Weights of a small GPT-style language model, trained from scratch on English Wikipedia: capped logits.
MLP neurons of a small language model. Each row is named by its layer, matrix (down: output weights) and neuron, and shows model dimensions 144-239. Each number is 50 + 12 x the weight over its row's rms, rounded and kept within 0 to 99. A neuron's up and down rows have the sign that makes its largest values positive.
After each neuron's rows, "raises" lists the tokens whose logits its output raises most directly, leaving later layers aside.

L5.down25:50 71 48 49 40 46 27 25 56 56 66 49 51 42 62 44 42 39 48 60 56 38 39 57 45 70 37 48 63 62 48 61 43 49 53 34 36 37 34 35 50 47 47 54 33 48 55 40 50 49 62 64 55 62 53 33 37 44 65 45 53 50 47 33 44 07 56 50 45 34 34 18 42 36 47 47 71 61 67 46 58 56 52 52 59 65 38 51 35 47 46 55 46 55 66 32
raises: " the", " its", " these", " their", " a"

L5.down1119:43 57 27 21 48 70 31 34 53 54 55 45 55 33 59 55 39 56 47 52 34 36 36 46 41 46 52 39 36 49 57 46 44 39 52 57 50 43 44 45 65 62 39 60 35 50 29 66 49 51 68 28 61 59 54 47 58 42 51 58 53 54 40 43 40 66 44 40 46 46 76 18 52 30 37 60 61 37 24 37 39 57 39 72 37 59 35 28 61 59 66 41 49 82 56 62
raises: "s", "|", "-", " ", "As"

L7.down1493:44 46 38 58 53 53 43 39 66 72 62 40 49 56 29 65 33 46 58 46 61 38 57 58 60 52 36 59 46 57 70 62 34 69 60 31 54 54 35 51 46 63 44 68 43 43 53 64 47 44 52 53 41 63 62 51 45 41 47 58 62 44 69 53 37 47 42 53 66 51 58 33 25 51 35 59 72 51 37 39 50 46 45 54 53 39 39 34 71 39 28 50 42 50 47 46
raises: " ", "1", "10", "11", "2"

L5.down211:70 45 70 36 75 38 58 57 50 54 57 47 47 42 39 60 32 59 48 29 48 50 40 64 38 65 45 57 13 40 67 55 42 38 49 71 73 57 46 56 40 54 55 50 41 81 68 56 38 58 39 55 64 60 43 37 42 61 45 38 42 44 51 22 33 52 48 51 61 65 47 47 24 44 44 73 45 28 48 47 46 32 34 26 62 60 49 35 39 51 30 45 50 48 53 44
raises: " that", "ed", "ing", " for", "roll"

L7.down339:45 44 52 34 55 55 39 51 44 50 53 58 46 44 50 68 58 48 60 39 45 46 53 66 49 57 67 55 42 41 36 45 50 47 36 62 62 54 28 46 40 61 57 42 52 63 74 63 43 68 65 57 41 40 56 18 42 40 42 50 36 57 52 34 40 49 55 73 22 60 53 37 56 59 49 67 25 53 77 55 60 49 48 52 58 53 50 51 48 38 60 64 49 39 60 72
raises: " that", " how", " whether", " what", " they"

L5.down742:36 43 29 41 60 43 39 38 53 44 32 36 34 48 62 34 39 43 51 64 50 51 45 59 40 35 46 64 37 29 43 31 69 57 27 43 46 48 48 34 57 51 53 48 39 67 34 37 56 46 66 54 60 55 48 69 49 63 25 42 47 58 55 59 36 48 47 44 77 71 30 47 47 48 78 74 61 33 51 58 62 60 70 64 39 57 55 54 63 50 45 54 73 46 64 60
raises: " which", " whom", "which", " example", " whose"

L7.down1240:61 49 40 31 49 65 67 54 48 47 42 46 76 63 58 55 35 49 15 51 37 33 51 42 42 51 62 59 77 43 39 49 42 60 58 40 55 53 61 41 54 48 49 52 41 38 42 22 67 55 60 66 45 54 65 25 52 41 58 52 57 43 35 48 73 72 32 20 47 60 52 47 55 54 73 38 66 64 38 80 55 64 44 46 14 77 49 90 72 32 60 59 56 46 35 67
raises: " is", " was", " includes", " appears", " may"

L5.down33:52 33 61 50 41 49 57 68 37 42 43 52 65 44 33 47 49 57 59 35 60 30 44 63 46 71 43 66 59 50 56 45 32 64 24 35 37 72 65 55 43 59 40 53 30 46 51 42 49 70 45 47 78 41 55 41 66 53 49 45 63 30 44 44 63 60 31 49 55 41 56 42 46 68 39 57 44 43 65 58 53 60 57 42 60 44 59 51 33 45 69 53 58 59 55 62
raises: " was", " took", " held", " includes", " is"

L7.down1031:36 43 38 47 41 27 81 63 69 39 69 47 37 43 64 55 45 32 62 68 58 44 45 30 42 42 58 43 58 63 46 66 64 58 35 57 51 32 66 47 64 38 46 42 30 58 55 48 60 31 44 29 36 63 60 50 40 49 72 31 46 82 24 48 46 50 63 36 41 67 48 36 44 63 43 71 59 66 35 41 51 64 39 63 60 79 64 27 73 59 48 59 43 59 42 87
raises: "\".\n\n", ".\"\n\n", "\"\n\n", "\".", "\","

L7.down612:48 41 75 62 68 54 36 55 50 68 48 45 66 57 57 51 60 71 58 55 48 53 50 48 42 41 56 56 39 41 72 45 27 44 72 62 47 67 45 54 49 40 72 73 36 57 75 54 40 44 51 42 43 53 57 32 43 34 41 54 45 66 55 46 41 33 49 68 47 28 39 59 44 46 61 33 41 47 42 37 40 56 53 63 50 49 63 44 37 54 70 38 33 40 43 58
raises: "'s", "’s", "ary", "use", "ney"

L2.down648:63 49 64 40 45 58 53 52 59 36 40 37 46 55 41 34 59 41 56 52 60 62 47 62 54 55 23 56 38 43 63 55 66 34 51 59 54 45 43 39 62 42 54 45 45 66 39 36 28 65 57 59 65 58 74 50 52 58 49 64 37 33 48 56 64 61 50 46 54 58 63 60 26 64 67 65 36 43 46 55 53 58 28 64 47 56 50 33 56 47 40 55 29 26 51 59
raises: " which", "ens", " example", "ium", "ward"

L7.down1211:46 48 56 77 55 47 25 54 39 49 67 61 56 52 65 54 40 36 41 42 38 63 56 52 30 65 41 43 75 66 55 47 50 41 53 65 71 59 51 32 59 54 69 30 28 63 56 49 32 48 46 51 58 55 45 48 65 45 53 55 46 67 64 78 29 43 53 67 52 57 48 61 69 49 38 30 50 47 47 41 66 39 42 50 68 34 71 54 54 36 56 25 54 46 57 47
raises: " to", " over", " against", " into", " after"

L7.down188:44 67 70 42 53 51 45 33 54 61 57 69 46 30 58 47 48 58 61 30 46 59 10 54 64 35 51 55 55 47 53 37 43 66 48 41 61 42 64 56 72 62 35 51 66 35 64 41 42 63 65 59 42 45 59 50 69 44 25 57 50 51 59 40 34 61 51 67 42 48 48 76 28 43 58 63 56 64 41 43 55 28 39 28 24 50 54 38 46 24 58 37 55 48 32 65
raises: "res", "els", "led", "reg", "uls"

L7.down1347:60 38 66 29 59 58 45 57 46 52 43 63 67 52 45 52 52 36 61 51 61 76 36 65 83 58 63 46 41 42 57 54 56 60 53 66 31 69 64 43 38 56 38 53 33 53 55 51 36 51 46 60 60 48 35 58 49 53 38 54 54 42 74 73 55 44 32 37 69 68 43 37 54 48 60 70 74 58 35 42 21 51 45 41 49 59 46 48 72 41 45 55 47 39 45 35
raises: " being", "ly", "more", " becoming", "no"

L5.down471:51 58 32 29 56 44 51 15 38 39 32 62 52 43 46 53 62 49 58 51 45 50 39 37 68 64 80 59 36 39 50 54 65 24 58 35 37 42 45 49 51 70 74 49 60 53 52 43 52 47 55 60 54 49 49 54 52 36 48 75 59 46 56 74 37 48 76 46 71 53 40 48 59 31 52 26 45 45 44 60 43 43 47 24 65 66 53 29 44 35 41 60 46 49 56 34
raises: " becoming", " being", " getting", " not", " going"

L5.down267:72 62 62 52 56 53 51 36 76 47 58 33 17 60 64 66 45 47 37 52 53 53 41 63 50 57 24 61 55 41 43 57 65 55 53 50 48 50 49 77 52 54 45 64 66 63 41 28 46 67 51 58 58 42 26 43 49 54 59 58 26 57 48 39 59 47 55 37 32 42 45 49 35 29 75 37 45 56 39 58 67 33 73 45 37 55 33 57 52 71 52 53 55 54 73 72
raises: " this", " the", " these", " its", " their"

L2.down735:62 55 64 75 46 65 68 41 70 59 57 62 43 71 66 57 56 55 40 60 45 28 46 56 45 55 63 60 69 32 26 62 40 46 46 68 58 36 47 39 60 35 66 35 64 31 37 73 61 76 47 38 40 50 47 56 72 48 55 61 28 65 74 68 63 46 61 39 51 47 57 33 45 60 58 53 43 45 56 54 39 40 59 51 76 42 68 63 64 60 66 56 57 49 40 38
raises: "st", "stone", "ie", "den", "sh"

L7.down1176:60 55 53 53 45 49 29 51 52 49 38 51 51 19 58 44 50 69 53 42 23 38 57 55 48 53 37 62 28 45 64 37 55 53 37 38 62 62 44 63 53 59 45 25 36 50 44 55 57 39 48 60 40 60 54 46 33 64 36 52 55 44 46 48 57 30 40 41 66 48 66 48 57 59 36 55 43 37 57 51 42 75 39 46 30 57 43 53 50 58 45 57 42 66 43 68
raises: "-", " R", "     ", " ", "-in"

L7.down915:52 43 38 55 42 41 52 70 53 65 51 46 45 27 42 72 41 59 42 52 25 42 57 35 44 55 37 54 60 48 61 40 36 50 66 46 61 65 43 55 59 60 61 47 50 35 57 51 51 25 42 39 49 71 57 57 33 43 36 44 55 59 39 49 60 70 51 56 63 47 57 51 50 77 62 54 32 75 59 53 49 50 58 44 55 54 52 47 40 41 26 46 49 66 67 42
raises: ",", " that", "\n", ";", "\n\n"

L7.down518:44 52 52 28 51 46 51 54 57 65 38 38 56 41 63 39 64 33 65 52 45 43 43 35 40 58 38 44 42 42 46 56 67 73 40 51 84 46 33 66 52 59 55 50 32 40 51 43 56 35 30 43 68 55 40 32 38 53 43 49 41 67 48 66 59 47 70 61 33 40 58 28 45 47 72 50 64 65 32 44 57 55 54 48 29 53 36 48 48 65 42 49 60 27 52 54
raises: "\";", "\",", "\".", "\"", "\"\n\n"

L7.down854:37 51 46 78 45 78 58 67 42 47 68 41 41 49 42 56 63 58 35 61 39 35 51 44 54 70 45 76 28 64 32 36 53 65 44 48 27 25 46 38 49 28 81 47 61 38 42 46 35 60 66 58 65 48 56 60 56 53 50 55 39 38 55 42 32 49 43 66 54 68 56 47 37 55 72 54 51 63 46 22 38 48 50 72 53 54 50 29 41 52 51 69 59 67 60 57
raises: " which", " whom", "ents", "ented", "oo"

L7.down1009:51 60 56 55 61 61 39 30 23 36 34 47 38 60 36 66 61 49 62 56 50 64 48 47 51 50 62 49 45 51 31 71 51 33 72 42 50 66 59 62 55 50 71 30 39 47 57 51 51 48 73 31 63 46 43 56 65 58 49 33 69 55 65 56 41 62 43 37 54 52 33 50 55 39 39 58 40 33 64 62 67 52 50 52 61 30 57 44 50 47 31 31 53 45 50 29
raises: " from", " into", " with", " to", " onto"

L5.down631:21 47 17 71 77 34 41 67 37 40 51 41 44 52 44 46 36 47 48 36 47 59 70 34 50 77 39 42 51 43 46 28 48 56 34 68 25 38 54 27 64 34 61 58 54 29 46 51 25 51 53 50 53 26 46 49 58 62 65 32 44 53 57 32 61 40 39 61 48 36 59 40 35 56 29 60 57 45 44 38 64 53 60 50 61 58 26 51 47 73 78 35 63 36 41 63
raises: "age", "izing", "ization", "ics", "ically"

L7.down1532:49 32 57 55 29 32 62 47 56 58 68 34 36 60 53 42 41 64 58 49 45 57 36 65 79 58 38 51 44 58 59 32 34 42 29 54 73 56 52 51 33 54 56 64 58 54 47 59 54 44 39 36 63 72 55 41 41 42 21 51 39 28 31 51 49 71 41 56 62 77 49 51 54 48 47 53 39 53 48 46 62 53 33 58 50 61 40 48 44 45 46 46 44 50 64 52
raises: "\n", ":\n\n", ":", "\n\n", ":\n"

L5.down775:61 41 61 35 51 37 62 36 50 55 24 35 59 81 49 30 40 28 44 50 46 31 53 49 53 58 46 49 70 48 74 47 59 54 59 62 57 36 45 61 60 40 63 42 40 49 53 67 59 40 50 22 52 68 69 41 39 32 49 64 49 58 37 63 59 60 54 40 33 54 53 61 51 65 60 48 53 42 38 53 37 82 47 78 66 53 57 44 39 23 14 48 68 48 64 44
raises: "us", "urb", "eb", "at", "ass"

L5.down273:48 48 69 61 08 63 33 46 56 42 33 62 21 34 52 26 34 60 55 49 45 37 46 40 48 50 31 53 42 48 33 53 36 45 42 57 63 63 40 44 67 81 63 40 39 44 43 45 52 64 49 41 46 53 42 32 51 53 43 44 53 53 22 18 51 63 24 52 59 44 39 51 26 28 54 71 51 45 77 54 59 50 35 30 55 61 30 70 44 55 46 40 39 49 60 65
raises: "ed", "ing", "s", "ered", "ment"

L2.down1021:40 55 19 62 77 44 52 34 54 49 51 51 67 64 37 64 41 64 41 60 53 38 65 67 69 51 44 35 60 51 73 58 28 38 68 41 50 54 42 53 52 41 47 50 59 43 54 66 62 35 27 71 59 58 90 69 34 39 64 44 32 37 45 77 45 44 67 40 54 46 56 47 44 64 60 89 52 31 65 55 26 32 80 62 56 40 49 50 59 63 62 30 53 59 35 41
raises: "ited", "iting", "itions", "ct", "umin"

L7.down359:65 58 43 37 55 67 41 32 44 64 43 28 53 56 61 39 78 62 58 32 55 42 42 48 42 57 72 56 55 40 46 48 64 62 56 56 58 37 75 39 57 18 45 53 54 56 65 14 28 53 52 65 48 54 59 47 66 38 51 55 33 55 54 40 62 43 29 53 50 41 50 52 57 42 37 45 74 40 46 43 32 55 71 67 73 63 51 54 53 56 35 22 38 18 58 49
raises: "ator", "ators", "ers", "er", " office"